From a checkpoint of a small transformer trained on Wikipedia.
Architecture: RMSNorm before each block, rotary positions, no biases in attention or MLP, untied embeddings.
MLP neurons of a small language model. Each row is named by its layer, matrix (down: output weights) and neuron, and shows model dimensions 64-159. Each number is 128 + 32 x the weight over its row's rms, rounded and kept within 0 to 255. A neuron's up and down rows have the sign that makes its largest values positive.
A block is one neuron, or neurons of one layer that tend to fire together. After each block is what it responds to, as a language model described it from the Wikipedia text at the highest values.

L5.down522 [118  89 168 151 112 150 110 116 107 137 109  82 139 113 130  78 110 125 100 140  70 157 130 195  27  64 115 144 107 172 130 106 104 168 176 105  90 116 131 159 134 143 112 141 133 156 137 117 129 114 106  93 134 139  46 125 187 167 175 119 112 114 119 138 148  63 164  45 179 182 185 118 151 112 145  99 187 156 118 131 162 119  68 172 118 105 123 145 143 109 126 123  92 102 148 118]
L5.down603 [113 160 158 160  95 147 110 175 161  77 109 175  97 143 163 104 100 119 130 127 128 125 162 168 131  49 115 204 179 121 117 112  63 141 129  92 120  70 142 115 105 205 115 153 200 163 158 134 137 117  70 192 125 156 120 151 133 126 113 122  92  99 156 162 113 136 136 169 114 136 160 131 100 178  86 120 131 163  88 144 126 178 152 141 128 149 133  91 126 138  83 114 122 161 133 194]
L5.down611 [128  92 173 137 110 141 123 128 109 184 145  91  98 113  91 113  98 118 122 109  77 165 159 136  74 134 108 172 186 124 138 132 148  64 124  68 174 182 145 149 122 127 120  64 113 126  90 120 102  70  93 131 171 149  97 164 135 118  76 127 141 131 132 113 162 105 102 159  88  98 147 118 151  57 116 134 137 158 152 155  70 130  95 108 118 129 163 163  70 101 115 108 193  80 159  87]
L5.down777 [ 78 144  89 202 156 113 107 151 156 115 124 109 186 163  72 148 142 110 148 150  59 132 142 106 116 168 121 184 131 122 180 115 143 170 122 139 121  96 136 130 105 139  86 114 186  42 123 182 168 184 148 166 130 121  83 125 114  78 118 159  94 114  72 125 160 137 118 134 134 173  94 122 113  61  71 133 161 108 145 151  72 116 170 115 102 131 138 198 175 128 112  78 164 170 106 134]
L5.down891 [157 122 152 152 181 132 143 154 110 130 125 100 129 144 150  79 137 151 107 138  98 155 156 164 114  87 103  80 145 131  85  27 140 116  97 113 138 114 146  30 126  65 132  94 128  68 143 160 137 197 123 158 143 141 136 144  94 191 144 114 114 177 122 149 110 123 154 168 161 107  98 159 197 146 104  86 153 163 165 142 159 194 153 120 179 112 123 136 123 101 136 167 156 133 183 159]
L5.down942 [106 120  94 148 151 144 165 129  31 138 166 102  99  96  81 136 127 160 153 126 102 153  70 109 106 174  88 119 117 125 136 102 138 129  95 108 174 139 141 110  83 113 119  79 137 108  71 109 102 101 127 160 115 184 105 106 127 135 118 121  66  99 126 180 131 164 119 128 127 187 127 134 147  99 161  80 166  92 145 142 114 168 131 190 136 107 171 105  84 176 122  96 175  90 142 111]
L5.down1196 [ 72 100 124 143 154 131 127 121 116 150  72  59 184  97 151  95  75 118 178 128 196 144 169 152 100  92  82 128 192 135 107 103 112 173 162 109 180 115 126 170 159 175  94  97 124 126 114 154 153 121  86 146 150 147  87 136 160 151 154 176 150 105 110 145 182 120  80 117  83 108 131 138 126  88  92 126 111  92 111  96 142 135  92 123 139  93 139 183  86 167 104  93 119 179 123 119]
L5.down1247 [107 142  80 113 164 111 124 124 129  79 141 125 137 115 160  61 134 154 109 137  89 146 168 123 155 128  99 103 108 155 126 114 119 117 160  54 103  90 155 192 141 121 127 162 103 149 109 184 156 190 143 106 115  78 103 118 160 136 118 118 141 144 152  97 148 110 162 176 154 138 151 113 114 147 114  44 147 151 130 134 151 108 166 128 158  84  76  85  86 121 158 161 146 101 119 104]
L5.down1251 [ 57 110 166  82 146 106 122 108 158 112 136 142 194  96 149 147 104 134 137 104 148 141 109  88  55 121 130 133 113 128 137 143 167 167 135 173 108 145 123 112 123 123 136 107 121  63 156 119 104  75 101  73 152 156 154 183 142  63 100 135  83 148 163 105 183 150 100 139 100  89 163  93 117 154 102 124 126 186 156  79 119  89 129 109 117 165 113  88  99 100 108 108 126 143 117 138]
L5.down1252 [131 131 122 137  64 142 111  98 132 122  97 111 169 133 150  96 171 189 135  97 136 128 170 153 140 146 100 115 141 135 133  94 210  92 118 140 141 156  97 143 114  92 139 113 141 130 127 153 120 147 122 149 152 134 107 127 180 181 143 129 182 160 122 172 128 122 104 155 105 169  99  65 151 131  87 139 149  79 149 174 128 135 162 121 190 161 138 154 145 121 128 121 139 125 195 118]
L5.down1314 [170 127 126 132 111 157 130 113  90  46 144 108 119 143 192 140 119 131 147 130 165  97 136 144  90 123 103 114 113 104 127 116 161 145 156 127  73 123 152 142 105 169  47 107 207 128 148 161 147 147 113 172  93 157 157 151  67 141 133 142 133 128 146 134 115 178 110 111  62 109 156 111 160 137 151 173 162 201  99 111 143 167 116 128 166 132 176 122 165 101  46 159 122 107 101 151]
L5.down1436 [159 167 113 180 121  85 105 126 103 127 122  90 121 137 171 143  97 113 140 142 115 145 164 155  91 139 125  95 124 139 114 103 104 131 166 116 146 101  74 146  76 168 135 177 137 111  98  88 142 108 144  68 123 111 154 125 148 147 126 125  94 107  90 150 157 156 109 123 150 148 132 151 154 102 113 134 121 127 121  74 151 161 139 117  95  95 142 109 167 152 101 153 131 134 149 160]
L5.down1519 [163 125 116  88 122  75  91 148 143 103 138 113 109 135 168 139 146 122 121 142 144 135 162 133 157 129 147  76  97 149 151 155 140 126  92  60  55  98 156 129 135 129 130 185 119 116 111 184 136 176 125  53 172  98 150 117 186  64 115 111 161  56 121 126 128 110  57 154 118 111 126 127 134  97 158 134 125 123 102  94 132 135 157 113 107  84 180 154 152 147 177 156 155 151 172 179]
L5.down1602 [146 106 144 112 140  98  69 236 103 117 141 130 119 114 122 117 147 119  99 141 114 176 133  94 200 151 160 150  98 114 139 119  76 118 125 107 158 155 123 145 106  33 118 201 155 130  99 180 112 133  95 139  85 111 149 116 146 156 163 104 134 128 123 108 138 125  84 156 151 143  45 148 106 158  80 200 173 105  73 100 100 114 155 155 188 155 115  80 104 129 111  52 117 107 106 162]
L5.down1734 [123 168 113 161 136 165 150 146 124 118  83 152 131 172  90  76 131 146 144 131  94 131 136 147  83 113 104 103 102 152  39 132 155  84  95 159  83 138 141  94 116 106 162 132 182 131 154  92 131 123 130  63 142 172 158 122 115  62 171 134 227 138 125 148 103 198 123  92 116 131  83  60 104 155 212 139 142 150  96 153 132 156 117 178 134 133  82  57 161  94 155 123 121 125 102 101]
L5.down2056 [117 150 138 120  84  98 144 108 117 104 147 143  44 111 171 100  71 103 129 132 100 139 188 127  82 143 106 158 154 115 122 110 134  64  97  76 127 122 137 242 181 116 126  99 131 102 131 123  94 124 115  78 120 129 118 138 155 112 117 163 110 141 179 134  33 149 119 134 131 121 174  90  74 123 124 148 104 142 112 182  45  90 172 176  97 176 148 113 140 148 133 120 179 148 131 118]
Opening quotes and brackets. Opening punctuation that begins an embedded phrase, mostly quotation marks after "described it as" or "said" (as "deadly earnest"), also parentheses and hyphens inside words or numbers.

L5.down174 [141 100 143 135 102  88 120 100 113 178  75 127 101 175 140 160 161 123 110 132 147  87 138 113 115 105 173 114 132 145  64 109  76 135 132 121 118 131 109  86 136  98 150 168 120 157 118 138 138 189 134 144 137 138 135 102 137  92  78 129  65 127 114 120 145  75 124 128 150 160 144 114 183 117 166 145 149  51 123  86 136  83  99 126 155  99 171 105 128 128 109 122 155 113 199 119]
L5.down357 [145 164  71 137 208 126 147 106 119 160 161 201 105 127 140  72 102 126 106 104 111 120 120 117 138 151 126  64 155 148 105 130 132 126 100 136 172  83  98 134  99  66 165 100 127 151 146 118 111 153 119 113 113 147 142 130 152  54  88  81 124  99 103 131 126 119 130  94 176 115 105  95 154 128 126 142 134 128 131 164 145 123 163 123  91 154 109 136 118 160  97 105  99 111  97 140]
L5.down444 [146 136 205 184  69 102 144 142 138 147 119 134 120 194  88  92  94 118 126 108  59  87 111 131  85 133 155 121 138 141 132 112 135 140 114 134  89 152 175 136 127 164 148 122 145 109 126 209 134  83 132 110 175 161 124 218 149  94 118 117 132 111 117  77  98 115  85  93 156 127 121 180 170 136 127 166 109 143 136  89 114 112 110 149 105 115 129 163 122 112 200 138 116 134 126 142]
L5.down660 [141 118 176 163 111  93 155 117  67  68 186  82 160 138 138 150  95  75 140 151 144 143 108 118 103  99 123 127 180 129 141 107 121 131  93 116 122 150 118  86 143  87  94 142 154 131 135 111 119 151 158 151 165 125  95 179  66 122 172 153 161 129 154 117 162 112 140 197 134 119 193 157  34 144  91 121 231  85 134 143 158  86 135 136  96 150 120  54 162  84 112  65 181 104 142 175]
L5.down681 [122 135 126 145 165 142  92 162 116 109 111 110 107 136 107  63 120 126 147 129 125 163 105 168 116 144 163 112 110 146 143 124  86 158 151 147 172 104 124 145 122 176  59 124  75 112 136 150 141 130 178 134  72  85  98 139 162 118 133 105 152 119 159  75 140 146 140  94 150 176 137 194 125 157 160 121 133 133 157 162 102  81 114 106  76 255 132 160 175 148 150 126 111 102 113 105]
L5.down850 [105 120 129 159 125 115 119 125  85 157 126 112 210 200 102 123 119 188  84 105 109 135 118 127 148 113 168  87  95 145 165 142 148 103  80 156 126 153 109 136 118 135 115 131 140 157 129 113 128 141 164 150 171  71 163 123 194 152 142 138 138  90 168 145 109 102 137 139 112 109 111 126 148 106 149 118  91 169  78 165 110 160 154 151  87 219 193 170  54 109 133 112 135 190 102 167]
L5.down1332 [149  58 181 166 141  94  99 177 130 139 132 159 105 163  78 193  57 122 127  98 106  90 186  96  96 121 156 118 118 116 136 110 182 115 178 167 146 109  87 126 130 119 136  91 105 103 108 167 153 149 162  92 149 149 137 114 137 118 145 137 172 187 190 133  53 113 145 108 161 122 110 175 108 139 157 121 157 171 112 144 103 106 119 142 140 100 110 131  90 138  79 126 207 115 146 129]
L5.down1395 [169 141 137 127  62  96 124 131 170 133 135 112 146 171 127  75 113 155 153 120 103 144  77 166  88 143  75  73 126  79 142  91 120 109  80  67 136 132 127  94 140 180 111  89 135 123 154 180 130  82 153 155 113 138 133 133  87  99 148  93 139 189 118 104 111 116 101 139 141 130 134 105 134 120 174 125 154 144 123  69 180 110 128  87 131  81 118 196  91  87 163 145 107  98 140 119]
L5.down1399 [ 86  87 120 134 134 164  89 160 124 106 132 133 154 125 147 152 198 127 130  86 142 107  93 142 163 126 143  73  66 145 134  82 136  96 138 195 139 140 120 153 111 137 164 134 144  97 181  93 126 132 163  94 133 108  82  93 161 122 138 116 127 155 116 148  49 153 128 172 102 162 244 166 187 106 144 147 128 195 157  63  37 109 145 129 147 134 129 140  90  84 118 136  99 137 206 121]
L5.down1459 [127 141 135 108 139 103 151 171  85 105 128 121 141 195 154 143  85  91 115 126  75 167  96 116  81 125 103 122 221 112 115 121  44  69 179 110 171 134 131 108 174 182  99 175 118 137 110 178 133  82 119 174 143 153 146 205 130 122 180 132 130 154 119  97 180 146 189 160 140 113 164 167 152 143  79  95  98 173 180 115  93 122 128  67  83 144 136 111  60 103 139 178 130 120  96 164]
L5.down1611 [132  57 110  80 133 145 136 134 125 128 142 153 121 146 107  74 131 154 159  49  99 139  66  81 131 155  83 204  85 106 132  95 102 112  95  93 117 138 173  75  85  81 113  85 144 185 182 120 115 121 138 161 167 136 160  66 149 129 140 112 150  70 137 142  94 126  89 131 119 169  89 170 105 159 157 168 150 136  60 118 129 153 104 151  76 130 162 178 150 107  64 133 195 153 104 100]
L5.down1837 [144 166 114 129 159 106 110 123  62 122  95 178 155 144  80 123 144 142 119  88 180 132 154 190 183 122 161  32 143 103 111  99 132  98 114  79 143 176  63 138 125 151 123 122 121 116 172 119 130 133 149 112  90 153 134 137 104  92 152 118 133 145 157 146 100 136  96 150 109  95 172 162 124 137  98 173 137 154 156 107 109 118 165 144  62  95 139 141 121 139 112  75 155 111 155 144]
L5.down1893 [152 170  90 152 161 118 118  45 161 164 171  68 116 149 174 104 142 139 135 124  90 104 102 135  87 170 163 127  76 162 146  79 109 123  70 131 113 139 113 107  85 183 106 165 107  66 137 137 101 120 145 150 162 117 113 153 135  91 122 198 176 129 109 101  83 156 152 138 153 131 110 133 142 124 161 130 144 115 141 171 128 119 177 100 150 122 142 120 127 163 145  84 106 151 155 111]
L5.down2082 [139 175 157 151 134 100 155 147  90 164 146  95 174 214  81  74 145 163 128 127 130 118  95 112 133  81 154  33  96 149 138 104 155  49  43 106 120 142  72 144  81 145 162 145 140 149 132 123 146 126 105 156 159  99  97  99 140 122 139 135 139 142 172 125 132 129 134 121 146 146 141  84 119 106  96 185 142 116 109 121 131 155 147  68 109 132 175 188 159 146 160 178 161 133 104 151]
L5.down2205 [141 141 169 118 147  90 107 114 133 158 133 120 137  73 132 108 118 204 145 146 131 135  95 101 123 107 137 150  92 114  96 163 116 140  96 147 141  77 112 113 136 125 102 119 141  92 139 103 103  72 135 157 119 117 108  87 112  96 103 126  66 141 142 138 110 181 121  70 106 169 104 166 167 120 155 142 151 157 125 143 101 109 131  76 136  62 130 189 140 147 131 161 164 175 145 119]
L5.down2277 [223 102 147 122  96 149  90 146  83 118 128 200 100 141 164 113 168 154 146 166 160 128 123 183 164 153 105  93 178 176  46  64 102 143 129 104 117 145  97 153 133  35 144  60 141 142 121 124 125 109 123  96 163 129 133 124  96  77  46  98  87 145  92  96 193 157 133 135 111  96 100 108 118 131 174 139 156 124 147 155 152 159 183 149  94  71 123 124  94  94 119  90 120 149 164 112]
Subject after subordinator. Subject pronouns (he, she, I, we, you, they, it) right after when, if, what or before that open a clause, plus infinitival to.

L4.down1122 [156  74 153 100 159  90  92  95 125 108  80  90 191 121 149 102 106 150 138 137 146 165  87 111 116 140 166 125 103 122  91 144 113 144 144 132 137 145 136 116 121 135  66 159 175 126 139  95  92 133  99 244  89 142 141  79  81 108 124 177 105 136 124 137 164 126 139 191 131 114 132 162 110 159 110 151 101 119  72 169 123 122 102 127  90 164 140  77 105 122 122 102 123 157 206 105]
End of proper names. Final word piece of a person's surname or other proper name, usually fused with a following comma, as in Merc-er, Part-ridge, Prabh-u; also closing years.

L4.down289 [133  86 127 156  72 137 101  63 108 155 158 171  98 184 151 118  95 115 108 137 163 161 146  72  98 110 107 110  92 124 167  69 134  87 138 127 124  69 115 105 136 164 126 159 102 122  64 181 141 112 132  93  62  63 108  98 139  58  91 160 166 124  93  58  82 122 140  86 121  99 132 155 177 121 142 113  96 121 182 114 117 131  70  57 153  77 150  93 135 113 119 136 177 102 127 166]
Verb after clause subject. Verbs and auxiliaries right after a subject in embedded clauses, especially after "what" (what they call, what it had meant, what Shindana is); weaker on pipes in sports tables and mid-name word pieces.

L4.down1866 [144 165 119  91  89 176 152 117 175 139 145  90 114 149 122 150 132 148 140 124 150 188 120 147 162 148 151 147 144 174 110 187 110 192 143 137 155 116 111 138 132 112 103 117 120 145 192 128 104 187 109 154 175 146 141 140 181 213 182 121 141 114  55 135 113 140 147  82 179  73 128 172 160  56 150 107  83 167  86 145 204 120 166 117 186 117 146 159  64 126 111  86 156  98  92  81]
Opening delimiter after phrase. Punctuation opening a new inserted segment right after a completed phrase: opening quotes, parentheses, em dashes, and table cell bars, e.g. —or fairness—, renamed 'Akforce', Ploug (plough).

L2.down120 [ 99 139 149 161 106 158 135 132 156 142  83  88 140 126 140 110 161 122 116 142 134 107 101 157 172 148 140 124 114 118  91 117 147 158 162 159 123 110  85 156 130 147 146 113  78  79 104 124 148 124  87 107  81 114 116 125 126 123 227  89 118 119 141 148 136  98 145 170 123 149 107 165 150 136 116 187 136 112 100 115 138 154 171 127 132 136 125 134  55  91 114  87 148 155 150 173]
L2.down1165 [156  66 167 120 115 129 133 134 149 129  75 102 128  91 136  66 184 153  94 160  96  93  63 144 152 169 118 105 126  97 138 114  93 117 171 159 177 170 143 133 166 163 120 171  67 159  84 146 147 114 125 161 117 100 145  78 121 147 208 124 117  94 153  92 121 161  94 135 134 119 114 172 117 106  61  90 138 139  64 115 128 115 140 119 129  85 140 134 154 183  80  82 130 128 145  93]
L2.down1955 [138 104 109 148 145 170 132 129 146 102 156  80 135 164 156 143 134 104 146 122 106 107 186 113  98 139 108 165 146 128 107 112 147 124 143 103 160 138 132  88 117 167 116  93  62 180 146  49  60 148 143 181 104 123  82 175  76 106 129 158 140 149 149  81 122 179 138 147 144 151 101  96 162 183 140 129 139 132 128 118 146 126 151 144 115  76 146 112 218 128 104 139 109  91 206  92]
L2.down2136 [134 146 107 155 123 165 102 139 149 127  81 130 185 121 121 132 122  66 129 124  85 143 179 133 112 122 166  99 112 116 103 109 161 133 118 148 136  98 137 120 142 126 163  93 138 119 100 118 137  99  84 173  10 138  94 116 122 143 119 103 160 105 143  62 138 116 123 154 163 130 133 142 127 142 115 116 143 142  68 117 126 160 110 137 130 114 115 122 118 126 103 175 105 131 114 117]
Intro phrase end. Fires on the last word piece of a sentence-opening subordinate or prepositional phrase, often with its comma, before the main clause: "While studying at Durham University," "After Indra's intervention," "Before entering Parliament,".

L2.down1298 [158  96 176  87  63 121 169 149 163 140 174  69 133 125 160  66 157  79 110 162 124 134 162 164 110 139 168 200  91 117 172 112 101  73 101  83 145 129 174 158 155 141 141 199  83 141  96 170  85 107  62 134 126 197 119 128 139 173 131 125  78 132 141 108 136 123 168 151 108  71  89  83 140 135 132 121 165 141 151 178  96  69 145  88 163 142 115 180 143 118 138 127 125 152 116 101]
L2.down1742 [ 98 152  96  58 143  98 156 131 165 141 172 132  88 130 142 145 116 134 146 150 129 167 135 147 138 155 170 128  95 124  99 145 142 191 134 142  79 154 152  93 172 110  89  72  93 163 150 127 132 131 118  85 136 129 136 117 156 139 157 157 113 189 121 166 139 105 125 164  30 148 139 142 171 142 105 104 115 132 135  90  87 122  78 102 172 184 109 181 125 177 112 104 107 125 146 110]
L2.down1965 [108  75 169 134  63 161 117 113 139 144 205  93  82 107 159 120 151 126 106  94 117 183 198 123  93 128  83 181 142 142 151 138 111 141 101  73 130 163 141 136 155 129 124 100 133 141  86 111  95 104  77 146 175 205 147 171 139 133 103 155 124 136 141 119 148 149  96 147  82 121 125 141 153 116 110 103 126 189 157 140  73 112 128 157 141 105 167 166 120 107 122 115 168 129 145  68]
L2.down2109 [139 101 155 122  80 114 158 105 142 153 172 110  54 106 132 160 149 103 123  61 125 170 121 126 102  90  99 190 196 137 122 153 155 101  87 105 181 183 136 147 161 150 188 133 134 146  87 129  74 134  89 157 100 165 154 186 154 156  93 144 144 112 136 111 156 168 103 139 110 127 124 128 176 118  85 137 157 132 160 161 106 149 144  89 115 115 198 160 114  67 135 120 164 141 146 113]
Hyphens joining compounds. Hyphens and dashes inside compounds, number ranges and code numbers, as in ISBN 978-1-908, Centre-forward, 1952-53; also mid-word pieces of names.

L2.down14 [173  84 119 158 117  92 138 157 129 167  56  64 145 144 151 104 210 164 104 101  72 105  75 188  72  82 130 111 124  92 144  29 146 111 155  95 144 127  60 162 124 138 101 111 153 162  62 111 203 112 144 182 150  85 104 123 162 133 122 104 104 137 130 125 133 137 134 143 147 126 111  88 179 120 130 170 210 170 149 126 133 174 174 159  94 124 125 129  81 126 144 127 141  94 111 140]
L2.down489 [133 110 117 140 124  93 127 153 110  92 138 133 176 171 128 153  88 189  94  98 166  76 123 158 141 136 154 124  91 120 128 122 136  62 101  32  88 168 121 128  97 113 130 135 151 128 152 115 130  92  71 148 123  98 132  91 117 100 155 116 182 149 162 198 121  85 161 158 112 190 109 141 120 194 155 146  99 128 172 115 157 151 133 126 157 118 103 118 133 145 118 175 153 142  90 117]
L2.down1318 [181 137 159 142 122 143 173 130 159 181  95 123 141 146 130  90 174 144 124 139 138 118 136 163  97 153 102 174 130 135 163 113 177  72  66 105 102 161 163 165  82 108 118  94 175 108 121  89 140 114 145 144 118 131 123  78 132 116 126 118 142  89 151 144  85 113  71 118 145 115 119 112 123 112 161 128 164 134 166 171 100 168 174 139  71  80 100 158 121  82 131 127 120 122 121 124]
L2.down1996 [141 103 164 100  96 125 150 131 119 150  80 141 143 177 187 145 137 133 110 195 171 105 100 143 106 152 117 182 121 118 166 128 177 123 166 118 100  79 150  88  79 148 126 118 117 104 204  77 119 108 125 168 124  78 172 124 131 143 106 136 128 136 107 168 132 192 158 123 131  71 131  98 140 116 184 113 142 154 127 148 136 112 195  87 196 157  42 156 120 106  97 127 106 134 173 137]
Pre-verb subjects and auxiliaries. Tokens directly before a clause's verb: subject pronouns (It, I, She), infinitive "to" after "first", modals, "not", and occasional mid-word pieces like "def".